config.toml
head_dim = 32
intermediate_size = 2304
norm = "rmsnorm"
norm_place = "out"
norm_eps = 1e-05
positions = "rope"
rope_theta = 10000.0
learning_rate = 0.000617
beta2 = 0.99
weight_decay = 0.2
lr_head = 0.00421
warmup_steps = 511
decay_fraction = 0.852
batch_tokens = [65536, 131072, 196608]
MLP neurons of a small language model. Each row is named by its layer, matrix (down: output weights) and neuron, and shows model dimensions 112-303. Each number is 128 + 24 x the weight over its row's rms, rounded and kept within 0 to 255. Numbers have three digits each. A neuron's up and down rows have the sign that makes its largest values positive.
After each neuron's rows, "raises" lists the tokens whose logits its output raises most directly, leaving later layers aside.

L6.down276:131077095124130140137122124103171145112117117136111110168128112145208134131137133103147178135129173126150125134142130129140106139127099119130136122131140160122139114101135123091154149066113102150142147108149133125124117121137152132108110163091193079133123137138153105152123191166132152173180112129126122113113152120171145129140130141116168160118124109113134119096141127109106149138122117067107110171100122127132136110154123164170099077140062105153127122152133098095110144095136136125122149105120131104119128110146124130133159120152133143114165137117128111142078177115134094152
raises: " others", " that", " other", " those", " typical"

L6.down1265:182157138139123113112144160082140149115100083128118123110112095116121141109143111078125124186141069109103094136137114144132121082158120088125148076168081129092112155096159105163185149144116142145123139137133151125126134128146134103164123136081138133092178128144139177161111111136135151130134122113153142150073123148145158108150109152147122140121131108096069161095114137139130143145149139113088125132125130179115144121122118190043138137128155099173170153147165108151117145128132102159088116121117135164112117087139129135122091105140120144159116125114119169116101169120095091171
raises: "th", ":", "(s", "ards", "day"

L6.down550:134105095075152139174136109137105135098089104133147116074121090118130113149105131113105128136141133130116149119132141170148168130156111102135156141089108093134126150143116137145164142081121139105107129188113083149084082135132179109117144133147111153152135146143116123149127093060099106118083118121132174134157124121127158158166121101149110133117177125114105135112088125114113105126099118126155140139101147139108128158183103146137181115092110135106085104118170106106141080106154154127110141114120107149096110087137125105150114121108130156102122150114119155088098159104174122147
raises: " they", " it", " however", " she", " there"

L6.down1969:132134130112122128139119131164116124121118107175118123102123145147178131150086137133133098149099146146095151129147125166126170120142135117133156153109145103154096144142153156131142138167089117166129161143123169140126148083098131059114093137116128188115112144132127153100131112146124142126139128112151113130047121117139151145136139131139106099138121098134156141105117130146101122131133089104144137097134114107160135047140083123151126133176123162146095100167146132091094137139120146150094167179134162125082109138122121094147106130135164139116088118165131119142111127134147101124
raises: "y", "se", "n", "iors", " ones"

L6.down1727:142143078121152092167178158144127122130149142128155137123119128116130099107148147126129108120108119113107120140096130103125125171129148123134156124111098104120118145167113136117109107134145125145137124060103116160115173144102180136095102081104132134142135107156109132133143167111132135106118157145120139162110156131164158102138131157142132140122093153158144159109171119104127135123137148144152131150159109142144109116147128109159128159145185152123131126122123085142155155125130108100143106121155112114124130208136143117131131106127111173087096122122143105150121098144132127114
raises: "ization", "izing", "isation", "ides", "ising"

L6.down689:156126119091166125153153125209100141108130106127131103126129115096149114086084140103131112163097102116133179067143127106101132095122144115144073118096113141113137130140110130150109122143120134140113098212114094128139117131139110133120144110162141107147143149161117110114120140088159106127154106118154115085156142154126122101150113112151120133144130101146126110127127119105155168159099116113116146155148203132136120107107120145127103111094132141085131103091150148093135171128163154107103143111155136134117134132166125112114075100094120160097119098172131142148077141103140127143
raises: " it", " they", " there", " she", " he"

L4.down1342:144120127126127133128138124109134134122123105135132255125123144140145135141134136132116118127138142109130114127249127124142145170098147155152129143137093120133134119110122128126138120133137103134132123137131124134143132144124110107115132118128133142141124117141119143160124137120140128155113138123105120121128103150045132118121130135094111117116136124106129127128127137123121130138129121145124140127136135133106130255124112126113122130109133126121122115147169131131133129130133134114146136135116128116136119130130140125132113124112128129124140142110123125123130122108130122124
raises: "|", "In", "The", "==", "During"

L4.down1259:134130080137115131154130100136124150148114118135154165128135122129145112127130122123156102103160102148104078136074157134107119129098151152134120085125164120105134132127097135124096066116111136132114117121176104142167142147115138123124140111093074119106127133140135121149080170103127085156142171107114115180110099158132130103108135134134148165123122082104124114127119123137186167131122133121120139113088141137181136174121141131148105177137134108143124105163119151135108150180111147093114124135131148092178106149101134139139118113110129100140081167131119141106148086155146076141
raises: "=", "Career", "International", "Personal", "Final"

L4.down51:121142088112175110113119112137109102114145118122152088117136114070118096109111065126127107117091136125100125119081099157092119134149127097107115113172122117124135055173143177178119112106147136123095118138150131159128144137181163125139107125109113112100100103115141156119097142139111115138132136134120139151115140148143069106119092130081112146159147099143119144077127176130145125166091144158116130105093135153122152081123135129110105125136138119141088152124103148133135149126110107117139106139147113132108165116097136115068135143159115126142146128125107132149134148165128114109
raises: "S", "L", "B", "C", "H"

L6.down2193:131144095131137153133138148145174130136128091122119146177136102149097165105140092133095173151179154108131144134108116117180121102126087157157114133141124166118130111134143125112153124124129112177128120119088132098079111138087118135141089119125127112137155145160136146162111130174100171131093124114139126133075146102079147155143120109145140128128143094093166093105130122106117154109144117127140064107186127075092089146128141135149170104150153121158109175171121116138121142120146135154147096127108178141135152134123130144089101105146163164129156158107143143155156133145120122077
raises: " in", " at", " before", " during", " late"

L4.down476:133122148123121130127136119106115121130114127127122255129134137131138130130116138130086112127132132112141120130255131129132145176104127146133125131124110120131128125118129133130127125132129114120121135142134124147133140139122109121104129133122129132129126115130142128145129127103133121147122132115117130125126120140022136117138119124096133130121134132108116126132129125122125139124125119139132147125132129125112119255131130120108116115121125118123129122106153131121122126126115137120143132127122129140133132116132139122131120130099128136123128134108124121122120128121133125127
raises: "|", "==", "===", "-", "===="

L6.down573:121128156150127144140150131126155112113143139093143135099070149129119094140045120070113119137130140116138154125155124041178116129110134122143148082108075106090094086132133111151115119103148101133140148128114154164141137111101129137114125163105163155129172143111137142135124117160131152102130152112141119120137170101114156190112099119123142089094100168119134098124094133115105146140176135137138110111143121114105107183141110141140144113090091122122113125101091114120116158120086100131134108147116129121119125105113102140125145058096139112128111147112137193087127123154146119147
raises: " week", " February", " year", " December", " earlier"